config.toml
n_layer = 8
d_model = 192
n_head = 6
n_kv_head = 6
head_dim = 32
d_mlp = 192
vocab_size = 1024
activation = "swiglu"
norm = "rmsnorm"
norm_place = "pre"
norm_eps = 1e-06
positions = "rope"
rope_base = 22100.0
rope_fraction = 1.0
qk_norm = false
attn_scale = 0.177
bias = "none"
tie_embeddings = false
parallel_block = false
init = "normal"
init_std_qkv = 0.0281
init_std_o = 0.0
init_std_up = 0.0281
init_std_down = 0.0
optimizer = "muon"
lr = 0.00144
lr_mult_o = 1.5
lr_mult_down = 2.0
beta1 = 0.9
lr_head = 0.00525
grad_clip = 1.0
warmup_steps = 200
schedule = "wsd"
decay_fraction = 0.926
decay_shape = "linear"
final_lr_fraction = 0.0
batch_tokens = 16384
seq_len = 1024
doc_mask = true
z_loss = 0.0001
train_tokens = 120300000
steps = 7343
dataset = "wikipedia_en"
MLP neurons of a small language model. Each row is named by its layer, matrix (gate and up: input weights) and neuron, and shows model dimensions 112-175. Each number is 200 + 40 x the weight over its row's rms, rounded and kept within 0 to 999. A neuron's up and down rows have the sign that makes its largest values positive.
A block is one neuron, or neurons of one layer that tend to fire together. After each block is what it responds to, as a language model described it from the Wikipedia text at the highest values.

L3.gate35,295,194,221,135,197,184,235,192,283,209,225,141,154,133,223,164,261,252,196,186,198,205,179,220,142,194,117,213,215,255,145,167,160,163,201,267,293,308,184,126,174,143,242,197,198,181,198,214,198,212,119,177,246,192,251,189,183,184,154,241,123,239,129,188
L3.up35,209,171,193,242,194,261,180,171,229,194,179,192,150,177,219,218,208,170,120,178,225,124,234,197,177,173,178,210,166,129,190,196,169,162,259,204,187,227,291,125,186,253,195,210,248,134,111,230,236,223,176,181,185,250,152,220,229,174,195,181,192,209,202,219
Responds to: Mid-word continuation pieces

L5.gate12,234,224,193,120,175,182,216,209,229,277,184,193,177,214,178,141,208,279,180,215,278,226,277,205,206,252,236,226,141,100,104,244,144,160,244,181,264,146,248,197,153,178,204,213,174,247,140,206,175,222,142,232,212,178,194,211,142,192,210,211,214,223,144,246
L5.up12,123,155,200,233,201,157,206,241,225,138,199,143,250,247,260,161,170,271,233,225,227,265,219,196,131,204,263,207,181,113,188,242,237,213,220,220,206,241,248,275,154,232,189,204,206,241,154,197,248,219,232,243,155,166,184,241,195,163,247,209,135,279,217,206
L5.gate16,266,277,206,252,233,105,198,180,186,147,189,185,230,253,169,194,189,185,198,221,197,98,233,174,220,274,163,223,194,116,174,210,147,192,219,264,162,173,254,234,196,223,190,174,219,209,173,181,226,295,209,270,239,250,192,191,179,257,238,181,105,194,233,112
L5.up16,225,166,200,219,207,221,229,148,170,215,129,199,233,212,133,185,202,227,208,228,250,227,255,185,220,202,208,190,256,197,185,227,162,156,230,187,194,213,132,226,211,201,183,212,151,159,203,301,218,227,169,188,165,202,215,218,186,220,231,167,178,154,250,262
L5.gate22,179,105,165,215,214,187,261,218,149,229,180,210,199,234,199,194,234,212,197,192,267,205,201,154,203,250,224,145,228,173,198,190,176,261,221,218,223,195,181,241,176,283,169,180,263,192,214,228,185,172,201,299,231,171,245,196,182,249,191,186,161,206,170,221
L5.up22,245,285,206,177,215,266,179,210,141,182,258,222,219,176,236,239,101,197,207,229,191,242,192,219,153,177,232,257,186,229,203,163,209,251,232,166,194,153,207,195,201,185,157,211,237,244,212,280,209,195,258,276,240,183,209,211,142,205,200,138,179,237,170,189
L5.gate31,171,225,161,161,200,244,244,271,202,229,232,212,140,214,161,197,200,209,225,126,214,264,130,158,189,222,247,151,148,200,140,161,120,220,155,156,154,178,173,209,207,152,226,291,211,186,183,179,167,211,206,198,222,213,232,228,179,219,126,175,168,158,187,160
L5.up31,223,175,212,220,153,105,246,175,128,210,191,234,243,179,240,237,260,147,162,162,170,184,279,207,158,251,205,222,151,134,203,201,150,245,226,192,176,190,189,169,191,227,172,205,198,185,198,238,183,169,138,229,234,261,169,171,206,200,195,179,186,222,195,194
L5.gate37,162,186,188,204,155,186,242,234,287,154,169,178,200,270,153,164,216,213,217,201,178,184,184,159,186,217,195,200,127,166,165,193,168,271,176,250,234,185,204,220,232,188,170,156,155,285,134,252,177,202,245,246,219,110,215,202,137,157,250,196,153,139,185,149
L5.up37,169,286,198,188,201,180,232,208,232,203,231,146,174,180,167,165,192,267,218,187,173,191,192,170,162,175,200,220,132,161,154,191,264,198,222,214,235,246,206,210,167,141,198,180,225,187,231,265,189,246,140,156,160,252,278,300,169,229,159,235,128,214,193,230
L5.gate39,197,253,186,168,249,148,198,226,167,207,208,141,209,211,235,148,150,221,185,156,219,139,242,202,262,212,222,232,159,200,245,213,231,161,188,218,300,210,234,240,196,201,158,282,201,229,225,256,202,192,176,223,181,166,180,145,127,232,208,227,218,209,104,172
L5.up39,166,176,170,180,209,183,281,210,244,130,195,156,253,230,226,198,189,203,209,199,202,253,167,170,205,208,206,144,176,200,242,225,162,205,149,205,202,230,209,196,227,230,198,255,121,211,204,290,235,178,137,183,242,165,166,132,197,261,273,211,185,263,177,191
L5.gate40,229,183,238,252,242,178,197,97,271,188,201,124,203,210,157,219,282,259,237,195,276,234,185,183,255,181,270,196,202,196,99,197,193,276,228,221,234,221,209,234,264,257,312,132,196,268,172,181,185,188,195,198,183,206,104,242,175,179,227,143,199,191,165,196
L5.up40,239,135,199,147,188,213,237,198,167,146,88,228,172,178,260,207,177,258,185,195,186,205,199,174,240,206,149,195,220,169,178,176,271,225,227,234,209,215,289,187,181,167,192,219,214,230,244,208,168,182,183,229,169,216,238,183,160,278,180,186,178,196,156,205
L5.gate61,198,214,264,152,213,203,153,221,191,263,198,148,218,144,203,191,178,179,150,219,196,278,151,243,152,215,225,242,168,107,241,244,144,161,255,222,181,204,182,245,181,208,183,127,151,124,203,159,130,181,285,283,233,213,247,203,216,179,215,193,239,234,186,201
L5.up61,228,241,253,155,160,237,208,181,124,209,188,189,200,235,252,154,210,192,172,223,251,314,195,205,234,177,209,209,213,184,207,119,108,230,166,195,201,239,205,180,148,199,223,173,191,172,192,166,167,126,209,170,235,235,247,241,168,168,271,179,208,228,240,142
L5.gate81,218,199,182,183,141,230,243,195,225,223,214,179,246,219,202,189,199,233,255,126,204,217,145,114,228,166,203,251,184,230,197,185,232,253,214,207,176,181,271,173,136,162,252,213,176,220,250,202,288,200,191,206,196,145,277,189,327,264,146,240,188,206,255,228
L5.up81,215,202,175,125,177,204,208,227,284,247,218,196,200,148,202,238,161,216,180,213,181,161,119,174,221,189,216,190,286,221,147,160,182,256,294,136,170,252,216,158,180,162,156,254,211,276,213,194,108,168,276,149,247,185,205,181,223,255,242,216,148,229,194,183
L5.gate84,117,238,218,181,197,214,199,227,144,190,260,190,283,163,253,200,157,174,176,138,219,180,150,228,242,257,145,199,206,170,243,172,119,246,217,182,144,228,199,172,211,194,160,248,187,209,209,241,232,176,208,221,174,233,239,200,251,220,235,162,165,200,211,197
L5.up84,209,162,199,148,209,229,107,225,201,217,196,226,202,163,256,261,230,195,209,148,219,201,226,222,181,147,182,181,242,141,200,185,114,241,232,216,128,155,218,237,126,209,147,199,213,215,77,167,186,147,179,168,186,287,138,234,136,168,159,191,198,207,203,231
L5.gate95,131,275,249,246,194,229,142,205,177,282,255,199,138,220,146,224,131,227,259,130,261,131,194,205,181,191,270,233,181,171,143,181,217,186,241,172,199,243,107,197,167,163,164,240,161,187,183,141,175,216,188,193,165,150,166,225,194,213,183,179,137,201,204,188
L5.up95,228,226,187,134,251,178,268,206,256,267,221,207,247,233,174,196,177,236,217,267,114,210,195,242,214,151,265,223,247,213,204,175,196,171,181,203,184,160,158,268,227,229,185,222,143,196,215,143,263,208,203,215,237,166,204,184,207,237,200,251,211,215,215,254
L5.gate105,193,255,212,235,167,180,279,250,237,168,219,214,224,210,201,237,161,218,248,135,232,229,194,179,283,152,131,154,255,206,132,179,220,209,191,173,219,254,259,185,238,233,173,244,121,219,154,153,196,287,171,229,220,181,215,198,164,231,220,183,121,156,181,243
L5.up105,212,171,172,160,144,191,197,226,128,215,142,191,184,212,199,103,147,246,198,136,198,288,192,206,212,225,171,213,206,204,194,146,204,242,212,246,230,169,185,235,212,201,165,293,181,212,172,241,262,321,184,204,121,125,194,162,205,208,181,209,207,143,186,223
L5.gate107,155,151,162,175,208,130,199,164,186,179,203,171,206,185,248,248,274,240,216,165,239,184,242,200,174,179,126,195,219,282,195,231,175,193,113,182,151,188,203,190,149,135,165,190,106,247,240,186,217,221,244,216,211,235,196,267,261,242,226,171,196,261,195,201
L5.up107,154,214,247,204,177,190,221,156,217,110,211,243,169,219,210,213,237,252,243,255,208,165,198,175,219,185,136,206,208,256,103,157,201,259,206,206,255,188,141,162,132,196,167,227,192,193,223,187,217,140,186,193,246,247,241,225,204,191,214,181,129,200,329,223
L5.gate127,198,216,201,230,208,211,116,143,162,121,205,176,212,191,258,204,194,246,136,120,175,205,258,185,238,232,148,229,221,152,254,198,245,160,187,285,197,155,239,231,221,203,203,261,230,234,202,233,147,163,193,160,256,220,192,251,228,134,213,220,203,178,75,156
L5.up127,146,222,241,272,244,191,180,233,213,179,145,191,209,169,197,146,234,278,155,196,194,271,201,137,206,238,191,201,217,193,188,208,191,277,219,250,182,104,168,239,140,191,209,157,190,274,246,225,210,241,187,220,246,254,221,190,213,116,233,168,180,147,214,260
L5.gate152,184,233,208,180,217,132,161,209,111,238,111,180,269,150,212,230,189,209,147,198,201,189,136,249,197,208,313,272,198,228,184,194,215,186,188,194,165,159,238,255,191,229,234,112,210,166,154,225,184,185,193,290,148,212,291,142,190,216,252,193,214,148,169,218
L5.up152,221,179,275,186,193,208,212,212,129,172,140,123,197,181,262,191,196,206,219,158,196,230,239,203,193,189,203,215,220,205,99,185,228,196,177,193,211,139,184,180,201,244,210,193,127,160,123,188,202,217,203,241,158,253,195,263,171,222,261,113,226,178,124,207
L5.gate163,188,171,267,185,253,261,203,206,198,281,182,200,129,274,244,170,178,274,186,198,201,161,136,213,223,280,252,224,220,203,195,209,219,244,248,235,192,197,166,175,186,235,250,184,224,221,195,168,186,215,185,236,196,263,128,302,189,224,177,157,213,210,137,190
L5.up163,135,207,198,181,208,314,192,256,145,275,235,206,138,194,179,253,255,214,163,162,186,147,189,128,268,192,256,173,268,217,142,226,232,208,224,140,121,133,217,117,167,208,216,133,214,219,216,184,156,203,223,190,166,201,177,226,259,239,232,199,160,183,185,165
Responds to: Mid-word split fragments

L2.gate61,183,211,172,213,197,143,165,223,164,211,129,229,198,212,301,206,153,220,236,236,140,176,216,211,242,210,258,134,119,197,169,216,177,170,180,210,228,248,172,156,225,155,196,143,265,239,201,120,241,151,227,194,271,240,166,197,144,169,246,200,197,271,255,190
L2.up61,253,216,149,145,219,226,190,271,241,203,205,224,197,174,237,153,92,287,263,235,114,258,216,181,154,179,139,55,170,243,210,267,190,175,196,206,196,251,216,225,194,132,163,142,194,85,178,143,199,241,192,254,181,156,114,169,145,236,273,218,205,153,217,169
L2.gate74,216,175,169,193,241,167,142,249,241,107,127,182,211,246,180,218,186,203,216,233,188,190,151,216,215,183,267,169,228,249,215,228,110,193,225,199,185,187,254,223,179,151,266,185,191,175,147,154,187,223,205,213,197,148,124,203,184,198,184,184,244,236,225,213
L2.up74,258,189,134,227,347,265,186,201,217,194,180,198,157,179,168,173,213,267,230,217,297,163,210,166,156,226,234,238,175,215,230,169,161,174,138,164,193,280,189,167,206,214,266,143,193,203,219,250,204,182,216,254,203,157,231,186,243,198,108,170,217,244,203,183
L2.gate75,222,180,229,211,174,123,197,199,170,215,204,235,169,212,257,203,193,241,190,204,237,260,238,163,145,248,255,163,198,141,182,173,120,189,139,204,198,162,230,200,152,188,227,168,173,212,198,208,95,200,273,149,154,245,222,110,249,163,178,199,181,225,186,236
L2.up75,241,205,144,92,247,141,194,172,132,186,155,236,179,210,126,258,193,171,180,239,213,220,237,184,105,183,200,226,213,179,261,238,218,195,181,236,191,195,183,224,237,268,201,138,230,171,195,213,188,260,251,212,226,170,201,162,175,180,191,196,224,126,181,189
L2.gate157,211,251,196,164,256,181,184,173,197,187,211,224,182,170,238,215,275,153,227,186,256,263,182,168,250,219,199,166,172,152,201,225,172,160,125,197,252,201,215,247,242,203,235,213,193,193,238,142,214,257,218,193,175,164,193,206,123,223,195,107,191,253,205,231
L2.up157,213,250,182,115,220,231,200,169,234,206,229,225,267,158,196,165,194,230,143,155,242,244,233,185,140,194,250,202,131,233,267,185,193,283,181,201,274,184,142,179,233,209,219,212,138,183,170,168,224,217,152,260,125,214,205,257,133,221,149,189,146,171,248,178
Responds to: Sentence-initial subject pronouns

L5.gate8,189,209,164,254,163,208,242,168,209,230,198,162,247,180,188,216,233,200,203,189,221,110,156,199,152,184,251,237,152,235,222,236,245,225,165,215,202,215,220,239,221,171,133,216,288,234,180,283,205,241,158,186,249,144,230,211,200,188,222,197,142,175,213,200
L5.up8,217,169,203,185,133,228,245,222,227,130,171,302,189,265,128,191,264,191,211,166,222,109,210,170,247,167,212,188,221,194,207,167,234,152,182,130,111,171,205,239,234,176,185,244,264,183,198,195,132,220,166,240,191,216,207,223,169,233,189,213,216,210,250,113
L5.gate19,160,205,252,177,189,192,252,185,250,242,197,116,280,142,162,188,223,150,267,178,160,223,185,160,203,235,223,253,225,214,196,200,181,266,190,181,194,230,161,210,231,156,142,216,251,264,186,173,187,222,225,240,142,246,303,220,155,192,198,212,164,246,211,205
L5.up19,144,174,225,151,232,209,194,143,234,241,225,229,192,186,219,179,168,194,185,239,239,208,198,164,225,197,236,260,191,184,192,147,204,138,224,153,269,178,226,205,254,146,200,91,262,226,159,180,237,170,261,121,174,280,208,249,177,191,162,209,174,192,231,201
L5.gate46,234,165,213,229,151,219,255,175,312,219,210,264,192,247,177,158,244,227,152,147,152,239,153,246,280,184,199,129,224,181,226,158,175,177,106,222,186,231,186,204,220,187,209,166,272,172,93,156,215,176,166,211,226,204,269,207,158,218,248,226,178,145,247,176
L5.up46,277,151,281,144,207,200,188,171,241,116,209,143,149,250,174,206,272,209,218,137,244,235,188,201,198,235,170,153,220,191,188,132,127,260,184,206,119,194,242,148,242,189,216,198,208,224,152,178,242,215,209,211,179,228,176,164,204,318,228,238,229,154,177,246
L5.gate49,205,273,226,153,218,141,161,246,107,164,245,174,151,179,187,186,169,212,223,190,142,176,224,257,224,132,187,187,198,166,221,237,175,142,191,223,217,226,198,194,236,200,179,138,208,244,136,267,165,125,203,258,117,188,177,155,221,165,216,214,220,216,137,166
L5.up49,215,148,143,214,170,272,179,231,192,158,160,223,181,168,174,185,210,217,215,256,202,213,190,182,262,192,164,230,191,182,207,289,296,176,256,283,226,224,266,220,142,222,162,188,289,219,203,219,219,150,169,136,238,235,228,220,170,225,201,171,209,174,222,159
L5.gate63,179,196,188,125,266,205,209,144,270,231,193,313,207,154,185,232,263,176,119,256,207,163,200,147,194,210,157,199,186,248,225,200,209,158,200,165,226,201,219,182,178,202,257,160,189,190,193,128,211,207,149,275,147,200,191,280,184,235,172,160,202,151,229,160
L5.up63,151,146,198,143,269,252,231,231,219,320,222,259,188,217,209,285,322,162,189,195,206,223,154,176,206,223,161,154,209,220,235,198,151,132,225,233,196,190,287,217,146,129,205,231,233,193,230,145,191,170,243,267,241,253,162,242,216,205,223,170,206,198,213,219
L5.gate65,191,228,186,130,277,233,208,199,248,195,207,234,239,211,328,158,207,196,203,214,203,220,141,117,251,214,241,181,301,160,234,239,256,236,198,203,209,167,175,207,172,194,216,216,250,188,116,204,254,217,195,247,178,176,212,129,197,242,223,176,174,205,212,164
L5.up65,160,183,156,209,186,299,270,180,228,197,177,193,261,182,230,185,213,177,200,182,208,229,230,83,216,207,272,172,256,189,188,201,178,234,251,223,175,206,156,132,182,131,221,193,188,245,132,217,210,228,181,240,195,211,210,246,269,189,129,232,214,136,197,182
L5.gate73,194,222,231,240,141,224,196,257,229,186,219,137,204,159,228,219,184,195,276,236,169,197,221,223,171,173,217,275,171,220,223,196,223,244,211,224,270,149,153,123,273,171,141,165,211,207,208,265,170,198,134,223,168,154,289,197,199,192,213,189,174,188,180,221
L5.up73,170,184,182,270,214,233,114,214,226,215,187,206,141,216,297,198,150,215,236,200,159,256,230,208,162,199,213,178,171,207,214,148,221,205,220,267,306,159,163,146,228,194,162,156,196,253,214,289,165,190,185,243,249,236,223,248,266,183,230,163,173,162,172,268
L5.gate77,199,164,174,152,138,188,255,196,220,226,129,230,192,196,209,201,185,197,247,163,167,191,167,149,253,207,144,205,194,177,227,206,175,143,145,232,240,168,236,219,208,208,198,189,198,173,181,179,209,243,243,203,214,204,184,118,124,116,154,128,191,169,158,115
L5.up77,168,184,124,269,180,179,153,190,224,224,285,198,262,241,185,264,243,177,219,237,183,221,224,158,214,178,169,267,145,190,214,150,123,204,213,220,190,177,235,237,161,225,151,193,231,226,287,218,139,245,104,167,96,174,140,156,129,172,245,245,229,198,163,182
L5.gate82,144,193,176,189,201,168,240,196,124,177,201,200,180,172,214,308,140,194,235,117,260,142,184,191,176,195,237,130,227,265,204,167,241,259,188,295,191,234,233,239,177,228,257,184,166,160,206,167,193,181,205,225,194,161,194,147,197,172,146,194,154,209,182,141
L5.up82,234,177,311,166,137,247,148,163,270,213,274,234,191,279,174,255,220,211,149,232,232,92,247,160,175,222,214,140,187,220,296,232,205,232,170,201,240,172,224,235,188,195,218,212,210,183,216,178,227,202,127,167,144,117,232,258,161,190,147,237,175,224,258,148
L5.gate100,183,194,186,132,217,192,267,201,200,171,241,171,192,210,141,236,239,273,174,259,232,139,139,170,225,204,221,168,227,120,190,174,144,184,186,157,126,130,188,211,201,250,190,228,235,225,230,163,148,180,225,201,253,144,178,244,223,209,147,174,138,254,164,151
L5.up100,229,152,187,230,212,227,220,187,201,152,261,262,148,195,236,234,153,314,136,250,204,236,208,156,235,240,206,246,203,174,223,199,205,147,194,208,261,205,224,210,248,252,252,227,206,192,165,158,241,184,210,164,233,131,250,225,204,220,243,206,211,212,213,192
L5.gate119,206,194,174,156,257,196,209,213,246,223,177,226,159,209,220,233,229,224,167,188,185,157,149,101,245,237,150,154,227,157,203,168,195,154,259,164,197,193,232,160,243,240,127,166,234,193,243,212,182,213,165,249,245,202,244,237,134,209,117,217,137,192,202,129
L5.up119,147,205,205,141,261,143,177,147,276,168,197,245,238,161,161,236,204,202,214,167,184,203,225,236,209,215,163,172,209,249,187,211,173,158,190,175,181,194,114,213,196,211,228,285,246,195,136,256,140,142,172,214,132,240,186,164,240,231,156,166,209,228,134,248
L5.gate122,191,159,157,216,186,266,177,176,238,175,206,167,193,157,269,182,234,216,197,202,230,228,141,175,259,237,196,192,199,167,213,306,185,229,217,195,188,200,171,152,212,199,188,148,204,231,202,224,249,193,171,207,188,217,128,229,192,236,227,158,101,215,146,250
L5.up122,246,174,201,192,207,149,233,220,222,134,193,147,132,303,109,233,257,151,164,212,243,159,125,194,208,221,188,219,172,185,199,245,199,204,164,188,264,170,168,172,203,146,202,136,188,260,208,238,170,200,205,238,214,157,198,238,285,296,196,155,201,237,178,205
L5.gate139,253,186,179,191,162,244,200,248,186,154,197,193,191,172,238,194,183,192,201,149,187,258,223,229,242,192,239,176,206,231,229,158,236,273,226,152,233,209,188,210,241,184,176,151,234,165,157,190,215,237,206,131,171,189,217,245,171,156,252,258,158,235,174,187
L5.up139,226,195,316,133,168,229,231,214,232,153,205,193,219,265,185,198,258,203,256,199,217,185,232,241,238,168,225,292,120,152,219,225,240,292,229,126,194,216,163,219,150,234,194,136,202,284,140,169,190,170,145,223,129,172,237,212,193,137,165,247,166,168,238,259
L5.gate156,149,215,245,162,195,222,225,207,276,230,210,128,218,199,196,165,255,214,247,197,172,171,146,232,196,252,178,243,159,163,268,204,123,216,155,275,172,211,135,178,122,166,190,202,213,273,232,195,209,256,198,262,125,213,176,251,107,153,122,244,219,205,181,202
L5.up156,146,198,217,208,203,228,210,212,204,201,218,204,190,214,216,167,239,305,244,193,222,219,143,206,243,173,256,244,289,190,215,182,190,178,221,175,162,181,257,208,209,183,152,142,180,255,184,193,157,200,142,163,126,137,190,204,208,230,202,168,87,273,156,197
L5.gate171,221,216,167,187,167,173,205,168,217,265,287,159,240,182,184,214,248,209,233,162,187,224,177,177,289,214,222,189,221,167,205,305,134,190,170,169,202,217,226,238,190,168,199,244,160,155,168,208,212,225,132,216,142,161,221,167,147,159,255,209,172,162,158,193
L5.up171,240,209,144,154,183,154,308,211,116,266,251,178,216,202,161,219,202,192,224,205,133,233,177,206,159,176,136,298,138,157,100,228,229,129,208,164,155,261,200,224,198,181,240,207,146,220,207,177,211,182,223,166,195,168,139,192,156,220,229,244,184,198,197,206
L5.gate188,198,181,205,210,211,218,138,162,243,197,183,179,160,235,188,229,184,227,107,218,201,210,157,235,159,196,203,154,178,287,193,150,219,204,199,177,194,166,111,151,203,288,164,150,171,159,271,167,265,180,196,290,175,187,252,282,279,207,238,181,212,191,170,199
L5.up188,200,185,203,191,262,214,186,135,213,192,205,232,211,213,181,158,178,142,213,200,238,238,122,180,121,147,244,154,177,191,246,233,184,248,263,201,162,229,157,212,141,218,164,212,148,166,181,215,189,259,211,240,131,210,117,180,233,213,157,274,168,178,256,178
Responds to: Mid-word fragments of split words

L3.gate27,235,210,176,114,186,213,181,215,162,234,271,202,198,211,201,193,186,227,172,206,154,285,213,218,236,268,239,180,163,252,163,170,172,184,225,220,228,239,210,231,249,174,204,226,228,236,250,234,151,229,265,192,190,134,187,145,108,222,177,182,196,194,246,211
L3.up27,222,118,238,192,181,186,173,156,148,237,250,236,155,262,190,192,214,133,151,248,228,227,190,203,222,177,263,134,246,309,241,158,185,160,131,232,146,171,245,189,179,228,163,205,213,153,274,151,235,210,141,257,197,204,211,213,231,164,226,248,141,165,239,226
Responds to: Mid-word "l" subword fragments

L2.gate34,275,233,195,177,153,220,175,164,155,140,287,251,261,175,199,240,235,192,149,141,120,243,187,218,170,161,211,135,253,258,166,165,186,201,187,253,178,194,112,123,204,193,156,212,191,174,210,184,147,208,236,266,223,153,183,266,202,212,173,156,215,190,134,184
L2.up34,219,220,230,237,220,249,207,217,186,167,171,190,205,179,177,205,203,154,168,181,153,210,224,214,131,215,184,249,219,110,245,206,210,211,220,132,213,249,186,250,234,221,178,202,157,202,162,189,104,176,205,216,263,165,230,235,201,254,177,235,265,137,82,208
L2.gate63,258,214,243,188,229,156,141,154,278,166,235,167,161,146,194,134,220,232,181,198,215,233,190,138,194,212,203,187,204,228,228,170,202,302,196,201,168,270,120,255,233,216,192,212,140,275,242,163,170,180,157,180,258,232,273,211,162,268,208,232,257,134,215,168
L2.up63,229,240,262,219,197,195,192,184,279,173,193,196,156,230,181,256,231,200,210,190,199,260,251,208,140,211,197,256,205,257,152,155,200,231,174,259,201,168,164,184,164,204,200,237,204,230,159,245,136,186,249,245,182,247,254,234,250,171,196,218,206,228,254,151
L2.gate136,152,159,184,300,256,255,253,184,271,265,236,278,142,195,217,159,233,195,124,189,198,176,246,265,149,191,224,208,160,241,223,160,178,177,200,201,193,215,211,227,196,183,180,231,175,188,172,168,207,209,275,173,217,229,140,269,138,206,218,166,182,222,221,203
L2.up136,162,160,191,196,208,211,248,216,198,227,224,151,158,196,213,192,253,136,200,267,201,194,223,239,150,135,139,191,225,222,206,146,173,153,202,150,113,212,291,227,196,180,204,213,211,154,172,172,157,197,243,198,191,229,218,214,184,197,233,165,155,209,203,179
L2.gate179,176,222,155,168,183,129,219,163,265,229,232,253,235,181,225,204,125,154,156,165,233,227,195,160,223,125,190,217,234,199,191,194,181,152,272,165,255,152,150,252,204,156,183,247,218,239,225,186,129,131,207,108,179,237,244,202,140,211,198,217,246,180,216,163
L2.up179,209,209,189,247,162,157,246,131,191,244,204,174,167,200,190,138,253,197,202,204,197,184,208,198,237,201,208,216,203,191,283,226,145,168,283,227,188,154,191,215,146,193,237,197,238,241,223,275,183,134,174,258,181,261,221,240,240,223,214,237,197,252,246,198
Responds to: Mid-word continuation fragments